Weights of a small GPT-style language model, trained from scratch on English Wikipedia.
Architecture: rotary positions, untied embeddings, normalized queries and keys.
MLP neurons of a small language model. Each row is named by its layer, matrix (gate and up: input weights) and neuron, and shows model dimensions 0-191. Each number is 128 + 32 x the weight over its row's rms, rounded and kept within 0 to 255. Numbers have three digits each. A neuron's up and down rows have the sign that makes its largest values positive.
After each neuron's rows, "fires on" lists the tokens most often at its 100 highest values on Wikipedia text that the model never trained on. A number after a token or word is its count.

L3.gate615:157190109148132165119137060108147141143083107178117133063139159134161165093176197148154082136197095160075138124182148126113088097151123104095101139143161119159161124119092122081097109104105078158086139113065080120111154108141057125170151093118087138154095138117132124158176137168093096105149135158144122170136121149187140103154172124157087084119122134118157164156167107149178151180115143143188133106161187079163165156118133109202176052161102112126155135127081114052145131152105119147040123174144107102151124154061091138141086160110114132136133145093149165121140139076114125113
L3.up615:083147124118124122083119131141144080185103116146097088174136080124145117109148165144149140149182161112157149169145108108107126137084107099095155115143185081172148104172139146157104142167000084122116158143131110109096150128172152104124126138166123140131143150126181129179171176176117139083144176184127128089131111110106137127147112101108093171160129125119169130117150093129102176172039135168161159101130168155142130142071112134087148057193107195175083127110160169086127126139133180121088131164137099059089137141078140140121114151222161127124166149086087109084106079131127137140
fires on: "ail" 21, " TV" 10, "o" 9, " |" 9, " radio" 8, " television" 7

L5.gate502:068104120115092116174119112127170182127155165093125086101164148064164147207090091143159175112193103086168152147165103160177146145152135132175180151184134133169076125085110141134123087152142138087101103145151144094133101138174093091072130127092129143079131098118159119089127155111101132127127132145082127130101165146107099088108161151111114139099113159092158070159157123154146104124109158134194131140115166107167185111107089137142097147144151121055146058108127222131025167124121155086155145168105116112110115150108177143101096129078112126117136175130102080143169197162131174131
L5.up502:141128161111108138096112130110131133088112141095157156147093142167152156133136107162148162118182137184116115139213146121034119152132148140086108172112118128104207103113134115133120144133151145137092121142148153185091167138166063167124144090099107098105072145128138154148136122123075138108165131144146105173121120171132160200113153154130098121086084161125114043188093141079181104163110157135094148203176108138057142133131114161136192161130166120164113110126088126109121107167118093184176097079146135080178129097154114136148104151173049126134175136116100107149126130109201148042
fires on: " members" 17, "ers" 14, "ors" 10, "ars" 5, " those" 5

L3.gate24:134153228157073093131107176114098068136159114104130157054070168168143083075107155125132084133149159126140122136135077109087184059131159099138159119121154176092112094141159128141078198151113116102167155115139147136134090198123167121093076156164177159166149122117186165102131134077126125141096157135133113084090119145080074124117061142116065135145104106140159082186134136105163126132124091164124135154113134130101126138089098126114148106075151096136138166128130138161118168155102174132097138161152126123110171150126107132160099072077102078197121139130146129178102141171171046153
L3.up24:178132204168144136110111072132158030184129129098126142076079165186154119148097168079164107110211135156074122046132113154134165123165124063097177178021133064107128211138108082143108104131121120101110164143160114120127113169082156160140156084124116174129095175137108117110135145152151103147136140143152078128138133065123163108117124113122134148193132144125077114128135131109090141117085160146157141135091075130167118160112099090137109130106148118092146165089129127156093107114079130175144151107093104080100113098096126092155128148077134120140135124109139142184180112160096101105
fires on: "og" 21, "un" 15, "us" 9, "ub" 7, "K" 6

L6.gate65:105109103161090130146107155103124130123079117111108153068160094053102110118130105158167165149112133062181130178142130108192121101134157124143125101157108174158132163101121150100097063126158129122107174090163189164158102118092148110106116113064113107120151079145089129143105097112144146169129127141050129196134088141113112078030180104125128122130134148171172115141111083112196122116148133116116142126117121170100140070149097121072097133072130144142160139106170028141108184165127085124113113114139120164103133163088115087191135137137099141132065145108220136137081181147099129105
L6.up65:090129112165158102075196081091066139142176135145078163156192092128126114139182149187114105127101132122164121139097116167127118138108087116133152086167172082166110161082127131142137131108107105149114097139127149194102112123093148121088147092162174062095147151149117172163148084145120144080191118102119147159168140091144161126165121122127107103111103116163162173105071144117133079137097171090098084159089140130104156136114062132120140154071094154080132184082150090097177057159150145152152179173144090085063128143109099137096118117129090113097160099164179165140149195148122085066
fires on: "ed" 23, " made" 8, "ated" 6, "ing" 5, " lost" 4, "ied" 4

L3.gate92:163097107077089103152108147117142134127114138129170129107110171130066154142132143150116083184099125129151154120178130227078118170132156149065141114115108165143126182105150135155120178179092131083114089153117239175191130105034124127172129096131095156107161142151150108138132172116104134119149156122115058126195176161153117152094161099149133137102105112139105068127122179158128140097123100113118135105172143133095102108145149142210145195172162129128140118134111128122129159128085167062109143108120059187122139177168136196095185157108107101135131118119138157143156143083163121121
L3.up92:100179149145137148133080124135066103191143108117179172165105130147179115175158165091129128128193088146152098115074147214116125109120167092099156146094120123116107128123071168077160173123153122180126184112114170171124128143117145062114124122084137162105106124091122169145085071137152111103139160094132112200106121168113107114083126104131160071094114170123092065120182162129149161134138158132145083134096163109105118159143111138161117173188162127115131145104113151069168093081087180180156112103114142179118118138050188133108104128162070102140180179084171094134148127109109096143
fires on: "ir" 22, "el" 14, "able" 9, "ij" 7, " Sal" 7

L5.gate180:162139122087142147117162101087073128120106145136157115060065091092137238095155142115193062114186168126051152150105087167152112087134165086113105157135173145145117091114116113115128132129195091133074144100097090130123128118104159152119135128117096090167131120097153124137129112174132091118132181089135128190094107125127076175074097143117145144140188166120126079110080104110087152138144107128179104155126097098135137155189119103167119125178164108108096062102123145134070134185055112166123088125150046069137146153141175096112157113104088151088113141117146124127117077120114137144
L5.up180:090105119119105153092156071116120115090066110133156152104144158129134174129134116129191072062174164153107160134106103104141058088123117114170151196130147142146139126187175130129123097140168121182148121159227092093153138137127117112091122124104142097116101176089140118143144098135065150109162172144158063185149128118090080130109094141131157180175139163104097077097150118168152149138149151122158133128107087112161155151136147126113157187214174114099092109112137085146115147149084136203141084167145105146156073140123113142134101107149219171097083184106102140112116112075126110174
fires on: " dec" 20, "inc" 10, " W" 10, " Dec" 8, "ot" 7, "out" 6

L6.gate178:130122156129149145144092082150085107110125150126109089148134147165114156123165086106138084179117144092119156149078121105156115115102080079123102093160158145148200101118159168120119124172103085185080189121119135084126106134112119133189138126121167142149140123160177158126069129122123102164119129111099138117134160116093083097152147041109095104089113149056172162086139109115136144189164118165128190180145134119105105159103146126137059129143128091194110078135159166068098090088118146135148122123169095147167145110045176163087113032177147098099168158134160123159069063135128126101
L6.up178:117062125149134141087095131132104070114093092144187141133150147123058092154160128100116084145106159158168155124135069113144093112152044169153138113091171111175078149153154100114128106116136106191119106107124117148093146165159088099120152142150136104164103126140133187131115108146131096151169146122145046098121139133096117144131143104151136140151180193097101119159174049118126173136107221161124207148163160125077094147132131134138172129053154143080148120121165146134101146112160129100069076099142095057127136172060142114103088116119150076085153120153106095149047112121147114130
fires on: "b" 29, "l" 13, "g" 11, "ir" 6, "n" 6, "u" 4

L6.gate738:132123110163141142155129074166117146122166160118182081157108145134171164157174138090162122168132131122115131126115109134197106142141173190137174117146110202086095133131150127157157099159137110173116145111173185101122150089122137130154118172138111144151130098116087147133115089133171105179147202162075172155129165136134050076124136106113154144068143115143095109040106118084128121187135121111226133123166098149070143211156135157115077157123141160090121128149142156105117115133121122146171152112103171101090152181114131125151137070158073132147188121032138133128083062130110125139
L6.up738:111085113112124114145152094081150116115157186135156085118169102178161177150111104051161126063209115161143157112070114169129156152115122156074140160182077122143127149148108107135159107108087087093113104151189150178097161111125123077143132114133156161152044118157096184179109098141161106158114171150096128103099142105122115110182168127139176195109158113122136148081126205063139160142158158126176127124179113114116140109178153133098117131084163155134099083112120132098128164149115150128176139143132142167137118130111100140167164149120124112076153121089197164113026103136179101153
fires on: "l" 19, "g" 14, "s" 11, " (" 11, "urr" 6

L3.gate542:092109113151090120120118048129131142148138150157111159146124160153144075151188127155177096133178149129141111140116138091098178145150102178052161109157132115212134177159127142141116097167147134106102176156111134062102150140068127107092142148141134157114144124133121192113122062108146110138124152117117171115152062126116096177096096045132193142120067158071131110153175078133148157080121129146083122022149133175116153120086166146097114126115116098152105079096121132092161121087065111132208127165131122133147122134063104141132159101126185157141118118114062144108139143160156141177
L3.up542:086127077143061083117130115146152096139140089121130151128151149191192109118150113135183169121142126162113094138054148168128114089111119151115186076150113103106115101147115155114114113127131224117065181136144075164182194135073065136097136065121159106117152092106098165116148117133165120137133109091168147158159081153076144119132131103118071129116128045075084138221177093143094142100117125137104133123139167132145089105137107123089107126126101109114091157137108156096158185104099140113170130172166098144165137129103125151109119133108166118131091099142202083146174207144161102099
fires on: "c" 36, " He" 34, " Washington" 12, "H" 7

L6.gate397:159144162103108118156146083173124131135075169185150094118159199109150101074122081164202083160119102108132084064114176167165113143153178088104103110118106133147157143059166131142122131141113167098137122128126107086125126083104158161122086088148108111112113100112136146068104159088190093177171180076121098159174197109133146129076161146150135156054142119157107112109166112136097109081144145126144119109089123162112155094162145157113167052119105161135102091139139136113087157092108141119164125052223136176097142071139129121119133103179119101131099123116097105107093158143057128121
L6.up397:120173069183047102111099109188089112130100134127131130103156096174175162091110110090163114155146122114176054122100172133100130142112123078141109082071119187144074139128143126139092124074112124090123187130159143161128129125112171152111134117135111063151120098127080121085143120112164151158114104098080109118137101147071129167095164157150178160089087154054137181136108051155167124116127174137167124155135114164161176111124164110164160186182120115175100104195134133095124187100066144148142154066172159172124155137085125125174147103110112128140068147131070162110142122153125153143
fires on: "H" 32, " H" 31, "-H" 7, "in" 6

L3.gate662:129086074101080118151132192201120126106108089046157110138096114078174109140178088106075179062123114135168060141061108129092103155120105116078161197151115171081121102075157131100183149147166091161174119150144105167147118187141144138200112123134122158158099208100098136123166172105157143135112085142100150132105097128130158134107131130120103154195161119151105103131157139106164097160138164116113153145128160144104141128137135089146111126169113122158152112155174083112238150144118162117102138119081160169147150169191132139109143150119116121102124117159117137154097145160047104143
L3.up662:120232113104142117120136129163083107122088155062162119131121182082153082164143123144075116135128146078134173145135138127122136154133161086133139129097069150114124143157150135141075114134109115122077110205147112092139149084126153071133129187143137133123052182140138126150121126159137099080147092128122141134131091160226114136077112149126138157067147145124128057127109125136172144058111138063140214048136156132151167151119061118168229113128159123136117128117106129120134142088117172159157122093129151109111110150105116205134144156144120122126121088110181154157088181102137126168
fires on: " well" 30, " career" 19, "u" 15, "rug" 5, "am" 4

L3.gate275:172058131117098122090153159126122097147101127179171122116084125111166158105151117170131160095114077124101148110175112147181187082114112141156132146082169135148049149118091146129178166100124144095158193154122138103180169138166140103080116101097165106098124100204130116156126133166106097018168127100091179182105108078140114147181145103117164110104108145122138113092128112094055190107122138148134131108147111100087133128175200122151112076201150148177136113130203104151131138092091135119153091139117155168079167086107148137094145100105150113143074107165138111143132157101084109147
L3.up275:194161120125118125163112053151158092151150124080083150136125145142113103089109139097116082118105139164156113117140200122125132145126147139133099120169114092078101117174083142151112122105104115144103150060163103228172100122149034150115143181118129098121151119108049190114123099126151105159114127172119071170104143139147174123133126153181109165064125166193170152123126101089091124122047121137156151152088146125149090105153104050096107125151168112121092171175111136129108151120133160165099122174157183174126093120134099169138068118149125120127168110121165126142059144172156070119
fires on: " " 37, " Har" 18, "h" 14, " c" 13, " H" 10, " pl" 4

L3.gate39:132100106070077125196145112179083211169148136144128130132094129153157100153109164178105119129074148136115096100230112138083085130123165144104127119067077136165117096105131143104109121135127146131071099087139202146173138095137099127174128131190108129078130145046111140155137107184107147129138146127101046140117164069102131100129130151090128188109123114150119140106169163088113145134138133129084141196124130106130139090102098140143119144149125118142124071128116088075118122095085166093114196130062137118116131136057124140125114121100064169073174126131173168105140077166175162127
L3.up39:125130147132134176113098116122134100132137125087081140094161088134136125124158112087141167171107095058130144126169142154094103165159138181129080115183108167105090115077116086103143140108081145112155134158121127167074038120130135040140115130152116099082120174093136152127139098150108130166133097092084154084122139137147057129118160166123154112115121166167135134099172118116130131164112147099103144045166139094147124157061133166108147098113160121158167086122129135128136221105108140132119118141163064103112218132125090137046109174148094164182166132143204173148154163120057122083
fires on: "il" 42, "ast" 11, "l" 7, " just" 6

L5.gate60:128048141153100150131202128145158095156067088109141102115115127084161156108082168110169099164129128163104141126173161122138115133122191084106141146123154103206139130138123170019149107094117075112164141069131148137178125077182103098169151106138126110124056128106079106110122159162107088160119154090115184154111119123113091119109107145129125096133158076203187140167188154119112094124053145145170166166127120142146147107163115094144157151114140162142133052149130165106155120151127071085156148119081169137141144106138131114135163109097124153222142138151142081129121128072123137166
L5.up60:124086120133019088103137092162098117162175123113141056114146148113181143086131096118112135126139131087112103116049100123064124126098133112092151132125153129111053078147119118101164119107164145077147154124146113158165142103164111155090137116109219153135103137135139119114131148122127129151129106112136129143049120125136142207098137131136138098147083158173122152137107149036160105077134162185154085148162153152105128095100114099178149170096149157151088154194106198154084155127131154111119082069169146196188157135094098159160128114161160085159123112074082162112146103106154118132
fires on: " H" 69, " Sw" 7, "_{" 6

L5.gate165:091087148121144094101089118153156145131068164144118172154093115151138073176149151153116149140185073174186101090108138104089188067219153068145143132118142179112134111095107161089104125150085104130049108103145173128114081134159161102145135154128130088070119141164096076110123103089132147104119150062155111122138134137121142132087100129116120153123139147119141140193116117134150156072155167073094133157125115134143059156112129127163138132119139157148088121207075126170177047137073144181167108130113141158125099035129187145125153096145101124119106086120178152112117093129157125176
L5.up165:117173092135129211146126152120075084093096102115102145124129109143102119163126145116145174123065128128129132123180201135163156119127140098150105161096145133144125101090105203103125087167150125150146077123199151126215081145161181075073145155140104123121148174154086153152134095143190139066120194147090091172119152105139101141117095115141175120144092110199115101095181168112129133145140142085135147156131060096094084146113101158123149143137058150137122057122115123133185115164115115113098155116103121102129107116206155202076134103112130137121120178126115167178152104136133063100
fires on: "il" 17, "ir" 17, " years" 13, "l" 11, "ay" 9, " months" 6